Weights of a small transformer language model.
Size: width 384, MLP 1536 GELU, vocabulary 2048, 19.3M parameters.
Training: a variant of Adam for these matrices, 377M tokens.
MLP neurons of a small language model. Each row is named by its layer, matrix (down: output weights) and neuron, and shows model dimensions 128-223. Each number is 128 + 32 x the weight over its row's rms, rounded and kept within 0 to 255. Numbers have three digits each.
A block is one neuron, or neurons of one layer that tend to fire together. After each block is what it responds to, as a language model described it from the Wikipedia text at the highest values.

L5.down359:181205125083123140117157168152096119138051120184191122058165094184067113159120161101125145071172157128136182129149121181113137131126114157170126126107181121160089201169107153079167099107123166117126115158130102169129124193087121129127088164138085124156167123100085128109143154104147116141
L5.down555:153110129110191180135142109142114124081124089188107158117101166140138150153139086173121142071098107137131109109139119141129041161095138149136091190072164177061176180154130127120133139135121072179115137137119163181140112121190136171138118115094138153160116143161107126121141124108098071180
Sentence- or clause-opening words (He, he, and, in, on, this) right after a date, year, or score in career biographies, mostly sports.

L2.down46:122126133128165192112099174077115108087118111131150116098179128143146129137116102065180202188109175101146120131112199110124185161143125113195225134132084100140119058095121112093079131066151127124133170163136139158114142167093108118168156110096141179117095139130164180121100127150155149128
L2.down204:123145173164099145148076165080094108125114145078179113124129150169164127117107136130096124176121173108180070148141154118093156134149112093135068119141161121116118124187154120128149165077082121080103135148140113088144108151122124157140125106178090178114153096097143179121120110129125106086
L2.down326:100128186150091159126140185114123132108110132062178142105141189176158178114128113126148096138129183115201076190147123151100097151089059147120133117144097144149092137133176102114146157100108123157145133150109146124120064143091099150188094089113127160079138128110112146116092122111114111082
L2.down772:100134156180109166093093112134120145080094154137132200165097127102179088139143149084123101159169120077106140115128125184109105149131119122147176064067141121167132070120107093145147105133177187128075150193141131158102193134100116108168104098142142125098107146101113144109122118088107158055
L2.down796:188099154141143115114149151137190167140135104078172106151128070154127186128140082130144114185187195118124072118176106098126112093121143074160141124111163093122115169165159096109109082099094132146177109189123140121088130108133098144088111076120131108111146106093121108134110144117145068071
L2.down949:127178157123111113150136165117094063103074159138165125113074183172128123130083159141104170118137141093139116174114157099097077131109187086098153137138143160135126135131116123088079136104104144089073124105113144098108096125101134131171129059124113174086153134039095118107145140155141127118
L2.down1045:155152069116142143107133100042119119094158126112087138089083193159096167155100150134088183139146126112145115134139135186128134157114102089174198106133138090161080194141142116105060080086110108153074120163105129085136118149127100133154102151126071155128118086152108144133183090087132122059
L2.down1065:133081121098051125085106128106180118058127126101115112151159128184155210133111137107130129095148131137193093150162151094120150148145159096150196126131163137126106073148175095058188110158115166100142119116147103182149096121085104124114100108111133109077124120112120150140080138155157139172
Final or later capital letters inside all-caps acronyms and codes, such as country codes (POL, AUT, TGA), leagues (NHL, UEFA) and organisations (OKW, JRZ).

L6.down403:150207106118146168108110119126103106101086168138188081138125112068114126182126145136139118129173081171079153130087109103121146131050040113098175112070125115123178138143137140116160105096115117069162139180175127130129141119094170120122214135187145107132093131151126049177168154106100159112
L6.down464:184177120085138068127166157155106178144070119086180094121177161127129082168125139116120165128182156175121163091092103140078126131155104163163151113163084137189150143140124166108158101077159087110172119147119208138111191132093065155168136103088121132199123110141134132151097150085190060103
L6.down920:174154080121061162129099112108213148125084134045123103178166183080129163163146085112180084069117143107058131076114121107141086135115097150108125090077102129145134090125169148090114159162106137115103202144166144151097122143092106170101135143131154085111079107158141145106106113154152136113
L6.down1510:132145153120194108090131065165157074122174144137096119203092117126126127148181110060045107173141147139102133127157142122196183154085099182119168165114138069095153061116113089127112135101140089134112155087099162127109129167157099173169167101123116140155128099101124114129151149160130136099
Subject pronouns and relative "which" opening a clause after a comma or period, just before its verb, such as it, which, It also.

L6.down277:183108158065144095163134088174131160142059144133203146095182187089086193178099183078166184104122158156115096133145178109152160132069182100195151109119113107139129182142194143062119039079102128168165083107148154121114159187172123068125186099158140168155101099075099130149119129075121107093
L6.down417:147134123047156157135093155096126088063182104149168124130169187108110156109078207160120119133131140121129101118103137199177121157144164133099101165132107131131165170133151108105136165060185063141101144163147083090191188111090142172088150062053122126106150116181168115197112146131127090114
L6.down462:178156162116073063147173159182160077114117131144131203126170158165115191139100112188144107182103155140152139109180107104168181147089129141138094147125096118166098153127122142065071126133074137135101084097088091142162115140089123152110133096182145182167148132122107093116084107110147133111
L6.down576:101189121118126130129152123147138155092138120145166164123135103135097113123080140125140109137160116133164131103114135111090101133149097066145098132112114113081146211105120116164131191131150197151127095185136137148110080152148108129136119119160110142138085117108088120113129092144116120157
Main verb or past participle completing a predicate after a subject or auxiliary, mostly passives like is used, can be found, was obtained.

L5.down661:082106137105150147110199154116114182100109173144174103141094132166101219140116140083141190166142123121132135095159081110135108096087137096129116109112147186165192133133146052165163159127084122135114055164099102115168089136088119108133129163104050141127067194133117112094108143102153100102
L5.down737:108103095160115093113158139128125124133178123113123127137104161152178103141136096148110139122117186114143129094141115133132139051130174159064159174135110178124130127130139125154152115128095103101094115187146093128167123126152104175073121176182126114108088140115133069127097091171152101174
Second or middle capital letter of an all-caps abbreviation after its first letter, e.g. UTEP, ITA, JPN, NHL; weaker on tokens after a single initial.

L2.down34:139097154152126144121171130113113141123083133132130140071159100133145163134118109043115167125145164140104106098113139216113114163152137120168139151108160152180116157152147131111121147133114111099099121093084180070112065191122089170138096165111126145107119125149158123161140131062092166090
L2.down190:176149124057127080135168125119105155161151106164118147126199099114123118086078148179136047186152117094105086106182111106169160096091123193125170090123136147114182189141166138098014125165083134108104127134124152123093117090122140121140196083123163181131161186144122096103082129150037130160
L2.down276:154118167162087126113188085122116139103127111145137094118138164102126158116079123147140123149075141098089133132172116116159119105079146099129130158153106176137104097169042177172164214110110116122099125111076146120086123166121139142137153171148156175067102162128154066134137112171093081145
L2.down313:087149097133122099090139127109126182144101028191115131090148138118148095169135114153094119098106130152112098129134110084154142089133129058155149136130115201124136125144173138150153209142143062101127085088136132126130133092142088161140118188164149195071108178128135161105125087129120124151
L2.down537:132176122145117118118181127101103126108121113171153143143074115176205169147134126131150200147124138106085146083180062084152100100075103084113127177175182152097106136147113171145108208112135093173109149115098130105149163058091124107147141181169159179093131143178128105071131133180136142130
L2.down826:141153106131100148112096113098122120136094105172152159125181153122144128147160145151098141115140149079147088100136123147122141111049169106131114163134076163154124146108133135112133217092146151156169132153110070167138155105117166119158102151151162154067088154121071061134134142175115149154
L2.down1311:127165126156154108139155164143089170081087137172100081160108129182125089160053127178172183120096153171098173092148106072173120137161113128109205064160127147099168134121090089110084210124126113125107136143145129079115076139132091095127139127161192140100102173141079115161142099147140124135
L2.down1389:152129149116063095162109147165136085114100097049084095116124153200143109137088139106142114090170113065126110073158174094146132118090136132073156160136126151136181111132090180122122137145197090119073079137168087185115140142079130143119151131142108208180161171150100147143089093155081053139
Mostly "also" after a subject or "was" (She has also, was also), "number" in a number of, and "both"; sometimes word-ending pieces like -ally, -ection, or ft.

L2.down26:124164107075170116114140145141116209062061058089146121174134125090151114093122086155178134142107097088194112110115190150123125156170112083137104113136178132110118106111086098113113132123118073103081090141070134150179171116110130172084111165088100099160091179175143183089159085132131138121
L2.down281:179167099158170073099073117130110144098126139087161083174159086070143130123116147128166120106093072113109108112103105124169114130128137182177157180124137145147096126070096181076139104126109130127069159136140127105080143120207137113123110164124109176094144142112160124163094137171116136124
L2.down404:195123095173105124117086133179102087089100079125127170150139123093105119148128078181152122095149162092132213103151155147112123145110080129134153098086123146139192166160174105079139163125125117076173183113167124122077132099149134167145153169106086056142179127117141147128069070131103144206
L2.down677:169108121091141078082188108178096149113123154131183169153145102134125163141096136181111139134132198108123124166172139161158098134159142126057120086128110116207102138100100151135112098108102067148143118057155076106110058090084096115107120120105110124104085158119127127096131138197130126086
L2.down698:165181142109079134110137171114127167067080158054175098102133093085079131143171144145053145157148147160139090133124209118102169139137154086133131066134119151139111095187151179116159115134166066057144095144155087175140155092119102118115110130090110124124132118116116169162129097130150146134
L2.down1033:126202134117148070150135100138178128099104088109142119112136091152121137065151127129157147101149142149077068089136185163095143122116130175114150147135125173160124108159161129156185125165123085098147120160204169088122092107153115101095057153091146096152127145068164082134125107079149158132
L2.down1053:154139060109146168046152126180137124146073110101162138122079133137110160073096141080118081152173121080088103144105141122185096150099146125141064106110043145185122164097088122152109139165108109100125146151096109181165109161137141063151093195111120184214075179150113081200137138086121126149
L2.down1113:065157125159167141115147158079125133120138150086089127094157153059131086126158118093107073163085114150102092098131173164119100115087152187129126110136115108055189118167139117157138089082146095139178121170109140173127048138109103141074138121147127146089130155120167129062199120137084109086
Mainly the "resident" piece completing President, presidential or vice-president; more weakly other word endings after split-off capitals (R-ailway, G-overnment, Alex-ander) and "born".

L2.down278:059168163118183142145120162090153202106133095159103146164126145138178103192108158159133098151110178134144143108091106189149183087118063150118124158121117069101127108127087106106070161172118116170137149152135134123075156141120129080109121141131126095083161121116132158171150176099122101163
L2.down625:118126105122124141153105145166152178150143209133124100200059103125132112158149130152129201088124122129149172117133047090101133112115141118113143181108151152123152139173088142143159125094158063124161098148111151159084192125151145093088144058126159127149177189175128118087156110177104116155
L2.down708:112149087161106137069134108094111136169148169088067164100124217148106160072123129155112109094167074150101089148172119101138080139111119090163161150133158053123150098136183146157102138127137103145120148157148195110129095121116172146146154100117117136116134080172109096132146191143093134107
L2.down824:117081147176138097139122108121069137198136106141154157098120060136118128091086166148101126121124118139130067137150128156122155109082141116143157174139178144080155150098098151072109073135127109200144125107102099123147096115123184125058166136150104110138130178132087179116138139124130147125
L2.down841:109122078173163143103153128161144117163068118134085055100147090121080147154094132106101110104075124119108174141101134184116105082188165164129092080133143120124101151128076137146111168161140113129140113133145206080066150128180152083144100181143098148155124136143132115118114119157144102114
L2.down1069:121126149114121109115154139136126173106157173104128162147127125131172086121113166168125138123151166147207056142147123108149144160170154121111176117131147067151169095097151138120156144087080168070146082107113058142110136171106206123085160135148110067137106154144098145102128065139083038103
L2.down1334:109090127128098132121095106104088200130078132155157146044144081122087165125155193067097161121146118130118127102146121190146086136135190172174141122112126133108139114159205148161158121133145133118111081118098162064155058188141111092138107171143142142145093098160147154157127143093126139075
L2.down1375:081098145123130094133107146150130176164101122131130127102129077115147128192124183085175161088121107149190152118141179080115140144135091179099177173167177181120085145109088088061143155172139122128081134111100144158149105096168149143104088098176101116130072066141151083154102093139097089148
Mostly the adverb "later" in biographical and historical narrative ("he later landed", "A year later"), plus scattered mid-word pieces (vill, iter, pisode) and "used"/"such".

L6.down398:122088151116189122141090168161135152159152086122173136100128165116122222163123110108172165119146175148072099103132106088147150107109171068048102148181121140170164099165160081172138168094102172107158098209126138115095049184109135118123115175115112199076137137208155124089096135092148093125
L6.down718:169079115113194142161150223128101163169148151176155203090099136143145130197115137097089103175131134090112137130146144117106168115135176124119089150112094089090131130159146111128089126129083164145126090107094141083140111134204134160092124230146108146136086095106096131136074161105127118093
L6.down1448:123104135105224126099132207167161160129175089139174118125117161130127237154129118065158143159162126160116065073156116073114138081055179109116107142134092097170168105146168061147157149128128157134133077173124144079155065144107106161128130136122095143118096147164142168117045133119173056136
L6.down1453:144146177131136143121118113102097122111152073115126170143170163152167177161100096072104154164131164176126057079164131086101130118090192061128073177150170155174139136178158086145164116102127163123130154139153140107158074135137139186120175124163106158078106143181182122148092086089083080158
Second and later capital letters (or periods) inside acronyms and initials, such as the A in WA or CAC, I in FINA, and U.S.

L6.down657:159107123157140151131108126107187087116115126146099100149088093142120160094038154076105095135157123096154148105149140192129150102154118199124079204147130103112169169177131121079137141159124196130115159134130216123149113135158142124121124159184100147098136176160094098047128103113136069158
L6.down697:079097179127152121140140136108150116095088134198208077132114128157089056126131130057122135099107156127092144067122148125122127128136173120097147123109151162053089140138093097105174144110085062083082091157150123151172118225149119104099120128134136139158139114137058129134156139097145126145
L6.down1231:136084150168131156124130162148151083111094119073164094113083116129104153101106136145103156099110130130152119139122131154128134163174127109173142118130148153138141082153163155109163111150153108096183086096125149097139136115172141142094084142085171091121176079133198168170104119139130116085
L6.down1334:127135107146095098109158174130129172127135144156143077158186158154168085184098091093107105092121192156135154128111162123132175155097120110133093161089123179094115075147092048108097129116149098118146116094120147175074154183086162148111155134116123119104095124078088137098114097163096112125
Short middle pieces of words split into several tokens, right after a brief opening piece, as in Cop-en-hagen, p-il-ot, c-ur-ated, P-et-ković.

L5.down107:128073114078110144131119171109125142077068047184164076095205187135094107118140165066152118132161112103134101125106104096099135050134115155095131170157159164178092108156155094105129108133161182122087153165168099123162134146116096148169155138042085098143132089118097142164157120176124104105
L5.down1073:190108136125095133120142164082164158143135112175155099177119094095102106144149128122083100135171083148098092152145149133120159074083094086209125126118166177156085088173124129151159066115131094115137161170082127121148169138152136151176172165068138102106087081123120068152083109124077123149
Token right after a subject or auxiliary, just before the main verb, such as also, later, not, eventually, and word-start fragments (h, g); also the space before a year.